config = dict(
    num_attention_heads=5,
    tie_word_embeddings=False,
    parallel_block=False,
    init_std_qkv=0.0257,
    lr_mult_o=2.0,
    beta1=0.95,
    decay_shape='linear',
    batch_tokens=262144,
    train_tokens=1277000000,
)
MLP neurons of a small language model. Each row is named by its layer, matrix (up: input weights) and neuron, and shows model dimensions 442-505. Each number is 128 + 24 x the weight over its row's rms, rounded and kept within 0 to 255.
A block is one neuron, or neurons of one layer that tend to fire together. After each block is what it responds to, as a language model described it from the Wikipedia text at the highest values.

L2.up277 [109 182 105 160 126 123 143 139 113 112 143 158 155 110 123 162 121  75 194 143  91 126  89 156 108  82 167 171  98 123 170 133 102  89 157 105  81 121 138 127 142 135 153 144 123 138 152 139 131 150 113 133 139 118 152 134 163 131 105 178 121 160 148 110]
L2.up936 [127 101  95 166 164 102 108 138 137 142 160 107 161 122 161 154 131  82 148 133 110 140 133 113 114 109 108 138  84  76 134 127 152  86 141 132 176 144 150 139 164  91  68 104  82 120 136 113 148 107 125 161  94 154 156 128 120 132 152 147 129 157  95 102]
L2.up1284 [104 135 122 149 119 123 165 145 149 110 167 148 113 160 134 140 115 171 101 144 146 121  97  97  96 153  76 130 128 180 120 128  97  55 146 121 131 141 159 123 118 129 150 131 127 147 141  87 152 114 163 113  95 105 165  83 137 147 148  92  83 117 131 130]
L2.up1469 [118 126 142 150 141  91 143 143 168 162 164  79 121 140 177 153 166 124 132 139 111 153 137 135 105 147 145 143 114 125 111 125 119 131 154 124 167 124 129 165 145 110 100 141 118 168 126 105 114 147  86 115 116 179 149 139 126 138 140 137 150 181 175 143]
Year-range inner digits

L4.up2330 [139 148 120 158 148 111 127 165 128 170 162 140 146 121 130 153  96 118 145 116 146 135 123 105 144 160 150 124 139 143 148 139 111  78 171 164 136 133 128 120 155 133 138 143 146 126 127 117 119 121  72 141 114 129 147  95 134 156 104 130 132 173 106 131]
Year second digit

L3.up37 [112 154 103 140 124 118 117 125 121 129 133 145 186 106 100 126 136 138 164 106 100 189 135 137 109  90  91 164 151 145 171  93 133 128  77 184  76 153  96  96 119  94  98 153 121 119 171  83 157 111 145 149 172  85 151  84 121 108  90  99 139 110 136 125]
L3.up308 [141 160 160 121 143 168  82  54 130 135 114 107 167 138 151 141  98 142 177 151  94 126 145 123 103 133 105 163 141 128 144 102 163 121 123 151 125 141  86 113 111 104 157 144 118 144 116 129  93 104 122 137 120 107 155 116  87  91 122 147  90 109 121 148]
L3.up784 [ 97  85 142 166  96 133 131 114 173 165  91  88 131 148 130 137 138 131 120 135 154 129 116 119 120 134 124 141  92 123 111 151 163 142 115 136 142  69 132 135 155 171 129  76 132 104 117  90 167 120 105  87  90 150 131 162 169 136 135 118 132 185 143 123]
L3.up842 [168 130  99 140 126 143 143  95 101 131 127 121 110 126  90 167 174 165 132 142 141  85 132  99 112  97 111 128 135 113 144 170 108 145 126 117 141 170 126 107 101 115 126 143 134 141 154 109 142 103 141 112 138 148 118 161 155 179 143 132 125 142 117 132]
L3.up881 [128 160  99 114 137 129 118 145 126 172 157 125 139 100 137  97 174 118 135 140 144 142 164 135 130 125 116 173 126 147 133 130 117 145 142 152  92 111 110 140 128 133 104  82 133 164 171 115 126 150  61 133 132 148 109 122 142 113 164 128  84 122 162  93]
L3.up1115 [125 152 133 118 111 182  95 107 124 143 123 134 131 132 164 127 141 128 125  94 137  94 149 100 103 137 133 130 127 122 129 154  82 111 130 116  75 124 102 164 123 126 118 126 166 110 147 131 119 127 122 152 138 106 136 112 139 148 171 114 129 113 143 145]
L3.up1202 [125 174 143  67 157 107 145  86 154 158 127 164 111 140 123 129 157 121 151 105 172  97 101  74 112 108 155 111 113 119  91  68  95 147 155 123 136 121 130 132 119 121 111 162 158 177 147 155 136 109 166 153 135 101 154 115 108 119 147 140 108 128  97 157]
L3.up1250 [148 147 173 122 150 138 102  67 123 149 146 104 158 143 108 115 134 132 133 111 116 147 120 131 122 157 122 153 119 130 118 126 157 152  99 101 121 149 120 126 131 100 133 147 193 140  93 120 131  95 116 149  94  98 125 119 117 141  93  80 105 126 140 152]
L3.up1824 [137 181 141 102 143 117 177 126 147 139 170  95 124 152 115 137 104 112 133 135 137  98 161 108 123 132 122 113 123 108 143 178 171  80 129 145 160 125 120 160 120  88 124 125 138 123 155 125 113 133 136 138 142 127 123 113 111 114 125 142 109 149  76 103]
L3.up1830 [125  89 145 115 157 140 169 170 115 117 116 100 136 121 161 116 172 128 149 141 146 148  92 111 144 129 160 171 130 139 101 136 115 133 175 135 170 125 112 132  96 128 154 113 167 141 129 155 125 103 107 137 136 109 132 130 119 102 123 115 126 141 146 124]
L3.up1895 [155 134 119 156 153 149 125 122 134 154 157 164  91 151 121 114 145 100 118  93 105 165 123 118  88 115 130 141 126 116 137 158 149 143 130 171 138 120 107 104 132  94 104  68 127 153 114 145 122 134 101 167 138 134 141 104 136 148  95 142 105 103 103 127]
L3.up2011 [165 143 124  99 109  98 169 100 148 133 104 139 112  62 156  73 103 136 125 108 108 113 132 105 135 158 148 126 151 109 118 124 120 146  91 110 111 142 117 147 103 125 102 129  88 140 146 151 108 134 163  95 116 130 137  84 133 105 129 147 133 103 136 116]
L3.up2117 [162 121 112 116 126 123 107 128 133 128 135 106 135 108 154 135 130 138 151 151 134 131 169 132 108 139 119 111 112 158  87 156 115 127 101 128 132 123 132  78 115 161 130 120 140 124  95 124 153 165 153 143 142 115  77 137 114 133 118 130  95 122 117 157]
L3.up2206 [170 201 123 130 115 135 170 168 118 195 104 112  96 116 125 170 144 156 135 159 141 140  84 136 145 210 132 143 124 147 131 124 130 110 113 146 103  91 126 115 112 137 137 169 136 145 107 158 108 130 127  49  87 157 143 157 195 128 145 131 108 124  98  81]
L3.up2267 [162 180  90 155 106  81 110 121 116 137 120 140 153 130 148 156 122 115 106 102 155 151 116 104 156 102 148 158 168 164 123  85 140 118 141 141 136  93 121 144 111 123 121 127 136 118 106 162 122 103 141 160 136 140  96 125 132 117  90 117 121 100 177 110]
L3.up2539 [155 159  91 114 137 121 130 140 145 139 131  96 119 163 114 118 105  91 131  99  93 125 103 127 146 106 130 140 146 123  52 156 141 120  78 111  97 121  95 111 114  92 189 118 151 104 157 157  80 155 106 134  80  48 125  98 112 143 134 164 184 174 142 114]
Digits in data tables

L4.up635 [111 112 137 130 112  91 114 138 114 123 106 153 169 131 130 142 129 119 141 154 167 148 129 152  70 177 129 139 123 131 131  91 125 148 170  73 155 141 158 120 144 102  80 148 181 150 116 104 161 113  95 132 105 145 136 110 131 124 102  79 147 111 123 158]
Digits inside infobox measurements

L2.up799 [ 94 157 138 104 124 137 113 101 114 101 136 152  89 124 127 118 119 108 117  85 119 111 147 129 127  84  84 147 138 100 128 143 138 103 175 137 132  93 145  94 150 174 141  92 121 137 100 159 159 112 108 118 154 131 103 121 155 115 157 111 116 139 100 130]
L2.up1084 [113 143 145 109 130 105 128 140 158 110 145 142 130 108 119 113  93 147 116 111 155 112 122 106 119 100 169 143 130 107 153 110 159 177 154 118 116 152 141 111  95  99 184 128 108 122 115 131  95 127 138  92 135 130 115 120 115 153 114 160 123  77  86 120]
L2.up1888 [110 159 143  89  98  93 115 122 156 182 107 115 128 146 157 138 148 118 110 108 128 138 144 141 133 121 109 107 120 164 162 131 178 128 132 139 135 149 164 126 156 160 110 112 133 147 132 142 134 120 152 158 146 141 135 116 160 115 114 148 120 130 106 131]
L2.up2339 [ 83 139  75 124 125 118 111 142 120 133 127 120 140 100  93 142  93 150 126 125 151 132 124 105 142  93 125 155 141  93 129  88 122 136  95  99 139 169 116  80 140 144 131 163 104  93 100 158 113 134 157 109 127 124 142 107 122 120  91 107  90 119  93 137]
Digits inside numbers

L3.up1 [119 134 115 107 134 133 112 145 134 137 146 137 125 136  85 158 120 138 134 131 144 150 121 153 119 152 129 134 103 109 117 104 143 138 139 101 145 140 134 167 132  92 147 135 162 151 129 163 131 131 140 157 113 141 138 162 112 127 161 157 153 109 147 153]
L3.up625 [113 180 131  70 122 159 135 159  98  98 160 117 140 126 147 111 188  93 192 134 145 101 125 126 107 138 197 115  93 166 152 158 132 120 121 114 105 173 117 173 159 108 133 146 160 137 115 135  98 149 104 128 124 111 103 154 138 146 112  92 129  96 152 140]
L3.up769 [102 146 109 146 143 129 167 135 134 144 123 167 119 159 146 156 123 186 105 163 110 143 118 157  90 144 150 140 133 122 130 117 113  90 140 134 138 145 174 152 137 125 163 138 128 157  79 139 157 135 104 117 109 160  97 104 158 128 116 156 166 109 111 121]
L3.up808 [131 142 155 115 116 138 117 128 148 136 114 149 161 127 193 107 132 110 108 142 158 137 154 129 129 183  97 117 116 113 141 147 110 146 146 130  92 104 161 121  90 131  89 126 113 139 119 124  87 169 124 120 110 122  88 131 107 121 120 121  99 101 105  84]
L3.up991 [127 132 181 118 114 132 141 176 128 141 177  88 110 175 129 121 103 106 157 164 153 132 134 103 106 134 151  99 102 173 150 109 120 118 143 146 152 147 150 130  83 143 152 106 108 149  97 146 103  96 119 151 128 150 141 137 150 105 108 144 141 136 102  80]
L3.up1170 [129 107 185  92  62 126 126 140 158 133 113 124 138 124 115 159 136 110 188 133 124 176  85  86 148 155 126 114 120 124 135 127 120 126 128  70 102  99 137 116 152 122 106 122 151  96 145 160 132 118  96  55 147 116 113 128 172 137 106 137 115 121 125 146]
L3.up1284 [148 133 174  99 118 138 156 131 109 141 125 129 145 126 110 146 124  91 130  95 102 121 116 124 116 117 119 147 141 112 136 143 112 137 159 188 125 163  90 118 111  49 143 170 140 131 126 149 129 122 143 127 158 127 118 119 109 106 132 128  97  93 102 139]
L3.up1353 [128 101  95 109 158 155 153 122 128 114  89 118 119 169 131 157  71 124 158 127 104 117 107  93 133 148 101 113  96 168 138 111 122 155 132 149 119 106 135 121 130 109 123 137 135 143 170 107 143 142 116 115 145 114 139 165 175 128 139 160 115 130 100 151]
L3.up1570 [145 115 140 117 121  90 131 140 146 114 159 107 149 143 134 173 146 127 173 101 154 131 131 144 109 141 154  95  77 134 143 132 102  51 140 122 129 106 132 128 137 137 138 133 150 127 184 104 136 131  85 145 146 110 106  99 107  90 125 117 101 108 120 103]
L3.up1603 [116 134 149 156 135 146 125 140 149 148 139 140  79 133 125 130  86 110 142 153 145 111 181 148 118 122 143 128  97 111 122 117 110 153 128 108 107 130 106  96 168 117 122 105 132 127 161 112 145 128 147 118 163 102 102  83 177 103 145 134 129 102 112 142]
L3.up1608 [132 152 157 157 141 152 159 141 115 131 136 156 110 139 133 135 160 116 146 185 120 110 144 135 114 128 113 140  97 147 136 135 102 122 142 136 159 132 159 143 145 118 128 150 178 108 150  78 106 129 105 110 130 136 139 155 142 118 157 110 155 105 110 164]
L3.up1795 [139 115 148 135  99 174 133  65 151 124 128 154 107 159  94 145 145 113 150  84 104 144 133 126 152 175 133  96 109 148 122 138 143 148 112 137 117 118 129  93 156 118 181 127 168 181 153 130 125  98 149 140 127 131 143 123 153 111 154 118 140 129 145 112]
L3.up1889 [118 128 104 148 130 120 129 172 105 154  90 135 134 115 177 171 117  89 125 105 116 110 128 122 131 160 133 114 140 104 160 127  91 121 141 156 126  76 138 104 124 129  96 134 105 141 146 124 101 124 118 156 141 104 130 165 141  98  98 115 149 147 145 131]
L3.up2307 [153 119 162 130 125 124 220 162 106 124 145 114 139 145 154 121 114  84 119 154 138 124  93 108 128 127 140 143 165 147 112 117 104 119 154 112 137 128 123 118 134 120 128 152 148 160 140 105 144 113 125 105 105 139 132 140 133 120 116  95 140  83 120 132]
L3.up2368 [110 111  65 157 131 102 154 161 135 110 130 151 145 107  71 170 187 139 170 100 118 147 131  77 141 119 110  95 114 149 133 115 107 148 137 137 129 162 112 135 114 129 164  79 116 135 115 125  88 116 132 119 140 146 102 138 159 139 152 145 103 129  86 138]
L3.up2509 [165 152 103  81 161 108 121  93 170 132 154 122 185 183 115 135 126 153 153  99 114  85 105 115  86 169 130 128  86 112 138 126 156 131 121 116 119 149 125 106 109 148 116 103 160 117 147 119  97 151 116 150 147  96 125 112 128 131 136 141 116 133 126 145]
Digits and conversion brackets